Weights of a small GPT-style language model, trained from scratch on English Wikipedia: learned positions, tied embeddings.
MLP neurons of a small language model. Each row is named by its layer, matrix (up: input weights; down: output weights) and neuron, and shows model dimensions 16-143. Each number is 128 + 24 x the weight over its row's rms, rounded and kept within 0 to 255.
Before each neuron's rows, "fires on" lists the tokens most often at its 100 highest values on Wikipedia text that the model never trained on.

fires on: " W", " w", " L", "W"
L5.up534 [122 105 140 206 117 116 141  95  94 103 160 132 109  96 172 135 156  82 132 128 137 125 143 143 119 148 121 164 153 134 114 104 146 129 138 137  96  92 121 172 101 122 135 140 145 108  80 169 119  78  89 124 123 139 134 134 101  87 161 131 166 125 135 128 116 151 196 111 134 155 126 110 139 159 108  84 161 126 124 119 125 116 147 149 156 131 107  99 129 132 152 167 181  96  97 129 133 116 132  94 149 155 134  93 135 150 116 100 134 150 110 150 129 111  98 152 129 165 133 108 118 101 118 138 101 143 149 126]
L5.down534 [113 128 123 138 126 184 156 117 114 119 182 143 128 142 130  89 135 162 118 115  92  82  75 167 116 115 118 103 129 125 152 108 130 141  85 122 114 163  82 115 142  88  95 146 140 181 142 138 145 168 135 100 157 124 169 138 170 149  82 172  91 108 153 110 145 135 115 137 129 153 136 109 141 123 103 112 135 132 133 145 129 152 139 118  97 117 114 130 130 141 138 106 172 132 131 156 148 153 148 102 152 148  97 162 163 147  89 173 131 127  94  94 102 114 149 147 121 145 107  84 140 120  97 129 134 165 125 131]

fires on: "\n\n", "l", "==\n", " it", "el", " R"
L5.up229 [100 131 102 141  79 144 151 167  86  98 121 153 111 131 135 120 143 136 162 108 154 122 141 111  86 113 180 106 138 110 141 125 120 153 109  98 147 128 112 135 138 135 132 116 123  97 112 129 132 103 121 147 125 148 131 171 125 129 108 133  94 125 130  75 136 190 116 122 112  84 135 109 126 121 149 114 117 132 107 165 122 109 129 113  89 170 115 156 132 113 147 157 146 118 106 131 114 136 132 135 133 126 125 141 134 128 137 103  71 124 160 149 167 157  84 170 135  86 106 109 131  78 153 140 123 150 183 138]
L5.down229 [132  85  99 130 131 138 137 106 136 147 149 134 150 133 148 147 120 130  93 157 110  84 159 167 136  99 104 111 133 113 144 100 131 164 102 137 149 125  96 134 168 163 109 131 130 128 133 141 124  89  88 115 165 107 117 131  94 129 135 136 145 122 156 105 156 106 118 142 148  88 139 108  85 121 110  94 116 122 142 135 135 124  95 131 115 122 134 103 137 166 122 125 185 169 129 115  73 134 172 107 147 109 123 102 122 125 110 113 156  99 152 146 102  73 158 109 134 124  90 128 161 114 102 143 140 130 139 145]

fires on: ")", "ir", "em", "y", "id", "ell"
L5.up455 [127  92 120 128 111  96 138 133 123 163 119 127 116 119 153 158 118  97 171 120  93 120 125 142 114 148 128 111 118 123 113 114 163 132 161  89 133  69 173 142 103 112 147 140 119 153 152 122  96 131 103 133 148 125 153 116 116  95 115 126 178 165 152 139 153 139 138  77 110 144 186 102 142 152 102 109 117 137 133 105 153 177 157 122 122 151 117 107 143 155 135  57 111 139  98 147 137 132 144 133 142 125 161 129 150 146 157 105 172 111 122 120 135 139 129 128  95 129  69 137  71 102 154 111  88 101 133 113]
L5.down455 [152 130 118 171 186 105 100 163  85 146 173  77 129 156 161 131 121 126 100  81 103 122 122  61 118  97 110 185 138 134  98 142 156 156 114 104 146 121 142 132 124 116 143 118 125 133 151 120  95 106 142  81 110 142 137 143  97 119 155 120 121 112 115 150 120 122 131 132 159 114 136 139 125 141 119 132 128  90 113  97 153 135 110 143 104 148 149 115 146 121 135 153 200 101 114 131 133 153 106 117 161 124  63 138  75 139 100 111 150 113 103 142 131  83 139 138 143 142  90 121 127 138 139 158 186 107 117 127]

fires on: "og", "i", "b", "o", " v", "y"
L5.up1072 [146 178 138 148  86 132 172 168 121 144 124 118 137 127 137 129 115  80 121 108 140 129 160 152 125  90 132 106 105 106 113 101 142 132 183 145 113 145 145 112 108  95  91 140 167  93 152 156 130 121 117 160  82 172 105 134 109 151 121 102 135 172 137 162 140 149 121 115 126 100 153  98 156 143 109 170 132 129 129  69 112 144 114 132 120 128 124 111 100 122 140 109 114 120 134 155 141 186 113 116 115 139 100 105 107 128 143 133 111  91 152  96 186 126 130 142 100 118 115 134 124  98 112 101 139 143 126 107]
L5.down1072 [144 133 144 110 125 120 141 174 114 127 131 110 189 146 135 110  95 145 147  89 133  74 140 111 130 101 107  96  74 180 133 166 137 124 109 127 118 104 152 112 175 117  94 127  80  99 124  97 160 120  79 143 147 159 137 133 131 120 150 157 151 116 135 108 107 110 125 151 160 143 155 112 128 133  97 126 128 114 124 109 101  94 125 128 138 122 106 158 125  80 131 140 136 105 113 125 150 144 155 148 153 137  92 117 154  82 103 133 153  98 151 119 153 162 168 105 145 137 144 131 154 131 118 151 128 171  97 106]

fires on: " to", "ro", " |", "ou"
L5.up343 [135  97 119 143  90 116 141 146 120 114 137 135 113 169 159 124 130 120 150 125 145 103 103 188 153 119 126 151 183 133 130  87 100 120 118 105 112 128 124 120 160 139 140 145 134 181 131  86  87 123 143  94 158 137 136  93 167 179  99 127  88 105 117 159 120 140 138 122 131 146 159 121 109 146 172  94 164 131 109 102 187  89 154 134 133 126  73 142 109  97 122 117 113 171  89 155 143 116 101 117 106 159 102 142 100 149 119 157  99 106 142 117 107 112  92 102 152 125 140 128 122 120 125 161  95  71 153  88]
L5.down343 [117 136 128 143  82 135 117 130 147 164 110  80 107 144 112  96 105 111 172 112 123 139 161 111 155 111 118 144 157 121 164 160 151 156 123 135 117  95 149 129 134 122 160 109 103 119 129 143 154 139 143 144 133 104 105 125 138 122 122 127  98 146 146 170 108 150 144 111 151 112 158 134 118 131 119 109 108 144 176 119 102 127 151 100 169 167 133 129 140 124 124  75  70 165 139 108 161 129 114  94 110 104 128 182 121 171 104 117 144 136 120 123  82 128 167 137  97 107 143 182 137  98 131 124 131  72  93 153]

fires on: "l", " was", "or", "s", " to"
L5.up49 [172 158 153 134 140 117 135 117 121 111  76 124 131 117 113 128 185 158 149 142 149 146 136 154 126  72 157 166 137  98  95 154  98 124  82 110 146 149  82 139 123 142 144 144 128 135 149 148 105 129 110 125 138 151 152  80 102 142 126 123  99 130 107 129 127 124 113 151 128 124 105  95 115 139 118 105 131 149 103 134 173 104 136 125 125  97 117 145 126 113  98 143 109 126 135 161 142 123  93 131 115  89 148  91 126 154 132 100 135 129  98  90 102 168 105 106 114 114 113 137 116 124 127 101 177 113 124 152]
L5.down49 [123 167 102 124 141  97 114 125 106 161 129 107 137 146  99 109 133 100 119 129 122  84 131 152 155 142 124 115 149 120 155 124 118 142 133 150 142 141 173  92 141 124 114 149 125 186 112 187 152 140 124 106  98 171  91 136 193 146  85 141 130 118 141 130 136 143 134 176 102 152 130 129 121 151 131 137 132  65 147 105 157 122  92 131  80  76 145 148 104 114 113 106 145 121 117  88 128  93 194 137 122 144 150 158 145 116 104 141 129 159 170 127 106 116 139 142 105 136 179 142 168  92 103 131 160 160 106 134]

fires on: " as", " that", "0", "art", " res"
L5.up305 [120 112 122 120 147 105 101 122 126 175 121 159 164 175 116 125 106 128 117 139 106 124 147 102 150 134 136 106 131 102 121 114 174 148 110 115 149 112 136 127 144 130 125 119  92 126  98 140 139 111 107 120 102 122  96 119 128 110 111 116 133 133 128 147 143 169 122 164 143 112 138 116 126 159 130 166 144 121 105  75 137 146 154 128 139 122 127 140 137 113 131  79  77 111 127 163 114 141  88 121 116 121 120 117 158 124  93  92 118 139 153 144 142 106 104 127 137 120 141 121 117 182 145 113 130 145 123 170]
L5.down305 [155 114 127 139  61 144 145 149 148 135 130  77 136 133  95 132 114 112 143 153 143 148 142 119 143 109 159 165 158 116 111 116 135 145  97 105 127 140  74 117 165 133 144 110 118 105 122 159 113 157 105 144 143 155  80 113 155 149 198 131 138 128 110 122 133 104 113 175 123 179 137 105 155 103 116 163 124 126 146 120 131 160 112 101 107 134 122 115 129 108 159 114 124 144 103 133 155 121 109 117  88 139  76 160 129 144 149 160 122 152 120 116 118  77 148 126  96 137 122 102 153  80 120 110 150  74 164 164]

fires on: "-", " (", " \"", " M"
L5.up768 [129 150 150 137 136 132 156  90 135  96 102 126 165 120  96 100 156 129 151 141 105 129 102 139 164 125 124 137 105 119 149  99 106 159 121 181 124  79 166 161 125 143 130 102 115 134 124 121  96 135  98 167 134 128 156 120 157 181 143  99 168 127 108 143 148 125 115 133 134  87 133 121  95 138 161 149 158 138  79 119 136  94 147 158 133 163 115 156  57 129 134 120 113 118 126  92  90  58 128 124 100  78 103 156 122 136 136 155 152 178 127 120 118  97 127 117 127  94 149 115  94 136 121 156 137 121 126 152]
L5.down768 [161  67 141 100 129 150 101 171 124  98 125 134 141 170 126 111 162  90 103 132 160  87 159 118  83 153 136 165  81 120 136 174 130 104 140 166 119 111 129 121 154 113 116 146 123 102 149 117 121 107 108 111 141  80  88 119 158 116 111 122 117 148 182 141 112 117 121 167 150 152 115 155 121 131 149 143  92 120 191 119 117 138 129 125  93 144 137 132 155 128 129 185 157 130 123 124 148 154 119 119 120 110 116 121 166 127 115 138 153 149 140 118 125 199 135 125 149 128 108 155  93 126 118  96 110 158 141 108]

fires on: "an", "en", "ian", "mer", " his"
L5.up1026 [140 140 142  97 128  89 126 150 130 123 154 141 134 108 121 125 122 119 103 139  94 119 134 208 119 152 145 105  94  93 109  45 175 130 131 128 134 114 112 114 104 151 117 154 124 104 133 105 125 134 120 143 108 142 131 121  92 142 147 132 132 134  94 136 111 117 145 127 120  96 117  94 128 128 165 126  57 136 144 122 162 155 118 126 187 104 172 128 160 113 133 116 102 140  80 143 109 147 145  84 141 126 110  78 158 120 143 123 100 144 151  74 133 156 155 125 111 157 146 169 152 125  85 135  99 111 142 157]
L5.down1026 [148 147 105 112 137 160 136  87 115 138 116 171 149 130  98 154 127 128 166  74 146 125 106 110 122 132 133 173 122 121 152 171 118 131 104 180 101 176 153 108  97 144 139  86 134 140 125 134 126  95 151 139 135 141 129 112  58 127 127 121 143 109 148  90 156 110 122 119 109 158 147 183 160 149 123 104 150 131 118 125 125 100 160 125  96 153 110 137  69 149 182 112 115 133 165 126  87  91  92 125 172 147 128  99 117 114 107 107 115 143 102 116 138 113 154 135 137 101 141  90 155 148 171 118 133 118 139 135]

fires on: "c", "at", "re", "ra"
L5.up131 [143 137 146 178  91  99 144 126 136 174 127  80 107 147 136  83 108 119 137 122 107 136 162 102 169 133 128 166  92 132 125 151 146 139 145 103 132 104 167 138 140 165 162 162 115 122 134 145 109 139 158 109  95 155 116 152 162 111 141 121 109 140 116  84 103 128 116 137 164 206 105 123 121 101 134 145 164 120 112 113 149 121 170 110 160 153 121 150 149 125 146 100 124 103 117 117 100 117 116  92 112 107 151 146 110 118 122 179 126 141 161 114 142 150  73 118 148 109 138 118 106 131  79 115 109 120 130 154]
L5.down131 [132 109 120 158 103  98 155 130 127 128  98  61 173 147 127 124 118 139 133 108 129 135 136 125 151 151 171 151 132  98 142 132 111 124 135 136 141 158 144 129 111 135 127 184 128  97 131 137 140 110  99 123 115 153 150 177 164 160 131 130 120 111 110 166 106 171 113 162 126 122 139 115 124 128 129 144 118 121  90 141 131 141 124 111 119 141  92 120 137 143  99 161 129 140  96 141 152 139 116 138 138 143 122 121 124 116 120 153 104  80 134  88 119  68 110 139 101 183  99 102 172 106  84 158 119  97  98 116]

fires on: "b", "B", "I", "A", " and", "og"
L5.up1075 [112 122 119 116  71 131 143 146 145 107 181 157 126 138 126 132 150 101 123 122 123  95 150  85 143 102 155 133 130 131 183 100 169 121 168 114 142 108 120  99 145 132 116 110 130 138 120  80 101  86 141 175 118  88 126  93 161 126 147  98 143 129 106  97 120 157 131  99 125 222 125 127 146 183 122 116 156 158 136 102 132 123  65 151 143 133 127 130 105 131 162 112 110 106  99 148 127  97 108 141 118 156 118 108 128 116 169 139 152 103 160 152 146 109 116 112 136 130 146  94  92 152  95 124 122  81 100 142]
L5.down1075 [133 161 160 133 126 148 118 111 144 123 101  98 169 116 112 107 128 121 106 133 104 138 108 122 127 128 142 125 167 131 146 135 163 123 113 147 152 157 132 115 127 140 117 142  97 146 127 157 128 167 124 157 140 139 100  93 120 108 124 101 119 115 179 170 112 116  88 137 182  79 150 128 171 126 129  68  87  92 124 152 124 131  78 114 150 119 128 124 156 124 128 126 109 131 120 121 102 181 150 101  97 153 147 110 151 124 110 120 113 135 122 154 126 144 107 138  81 106  79 103 130 129 167 157 139  91 117 156]

fires on: " an", "orn", "a", "t", " h", " a"
L5.up1085 [108 102 113 122 118 118 140 120 118 139 166  99 151 126 157 129 159 130 132 111 157  96 158  93  96 128  93 170 160 127 137 110  67 159 114  92 136 147 159 129 134 154  99 101 131 151 116 121 132 137 119 148 180 160 159 130 108 133 141  89  83 148 136 122 112  82  83 100 140 142 125 137 108 146 127 160 127 144 120 123 140 146 155 167 134  82 119 149  90 108 115 159 139 136 132 159  87  98 104 110  99 155 127 125 156 157  99 136 164 158 149 114 134 143 146 163 100 125  71 173 149 100 131 145  92 132 140 121]
L5.down1085 [163 142 167 102 100 152 131 139 133 126 125 143 118 103 118 123 197 109 159 132 107 146  80 109 135 140 158  66  87 129  91  92 170 113 125 164 120 107 145 154 135 151 160  98 165 138 127  88 109 110 123  74 119 117 126 109 127 156 114 149 103 121 143 156 121 162 175 114  93 148 138 122 144 116 122 110 126 155 124 131 123  99 151 140 103 111 112 126 148 142 149 108 116 134  87 119 151 119 123 125 138 150 114 135 131 116 113  97  81 120 151 163 143 145 143 104 122 161 119 166 107 125 120 198 144 118 146 156]

fires on: "p", "y", "\n", "ir", " be"
L5.up222 [192 123 143 129 108 118 154  90 120 103 144 148  95  79 155 119  98 155 143 157  78 119 123 154  99 121 119 115 109 159 124 138 111 142 124 135 149 119 142 139 117 106 150 119 146 138  89 124 121 158 143 128 132 151  93 111 124 141 118 151 104 166 109 130 144 115  73 146 134 144  95 142 128 111 148 140 134  81 135 166 126 114 113 117 131 181 155 123 157 161 114  85 133 111 112 130 150 152 157 140 106 149 170  97 162 134 170 125 111 112 135  65 102 130 131 140 151 126  96 109 133 106 128 169 116 120 110 151]
L5.down222 [129 130 149 114 176 111 129 121  83 128 152 134 136 144 101 182 106 116 110 161 142 151 146  89 116 130 119 109 141 138 143 141 110 138 116 120 128 115 105 125 111  88 127 124 119 145 166 112 183  89  95 123 149 139 147 168 123 112 133  90 148 144 130 158 158 103 157 128 134 111 105  98 108 180 205 122 136 145  99  96 141 108 137 177 152 126 121 136 115 115 165 129 131 152 155 146 136 173 150 110 104 134 168 144 124 135 107 118 121 133 106 129 114 115 148 121 107  96 148 128 125 126 120 116  99 117 130 128]

fires on: " J", " F", " m", " A", "f"
L5.up157 [179 107 110 106 150 131 140 123 130 177 105 165 150 148  89 148 135 138 100 142  92 133 159 133 174 121 111 171 114 128 142 109 153 127 108 132 119 158 155 142 128  99 139 189  98 135 105 120 154 125 129 121 132 141  85 144 117  90 126 154 139 151 150 137 121 107 143 145 174  90 125 104 145 138 138 160 172 123  94  92 118 138 134 154 134 104 114 165 115 137  88 147 140 120 113 152 169 115 123 121 116 143 120  73 138 107 169  86  87 102 127 138 100 132 137 128  99 106 191 118 146 126  96 117 167 111 149 130]
L5.down157 [106 149 135  69 102  95 160 115 107  80 146 101 169 130 168 130 112  95 114 129 133 176 130  89 150 168 129  99 133 134 135 136 119 107 136 153 132 109 157 149 143 155 133  86 147 151  75 120 108 144 168 103 149 130 142  94 128 168 149 133 128 145 154 124 174 113 116 170 129 121 144  97 113 110 137 120 125 166 134 120 138 116 140 123 158  93 110 141 144 126  87 131  96  93 116 128 146 138 136  85 100 140 138 154 137 138 104 132 143 156 126  93 144 118 152 138 138  82 139 147 133 105 140  87 142 131 133 152]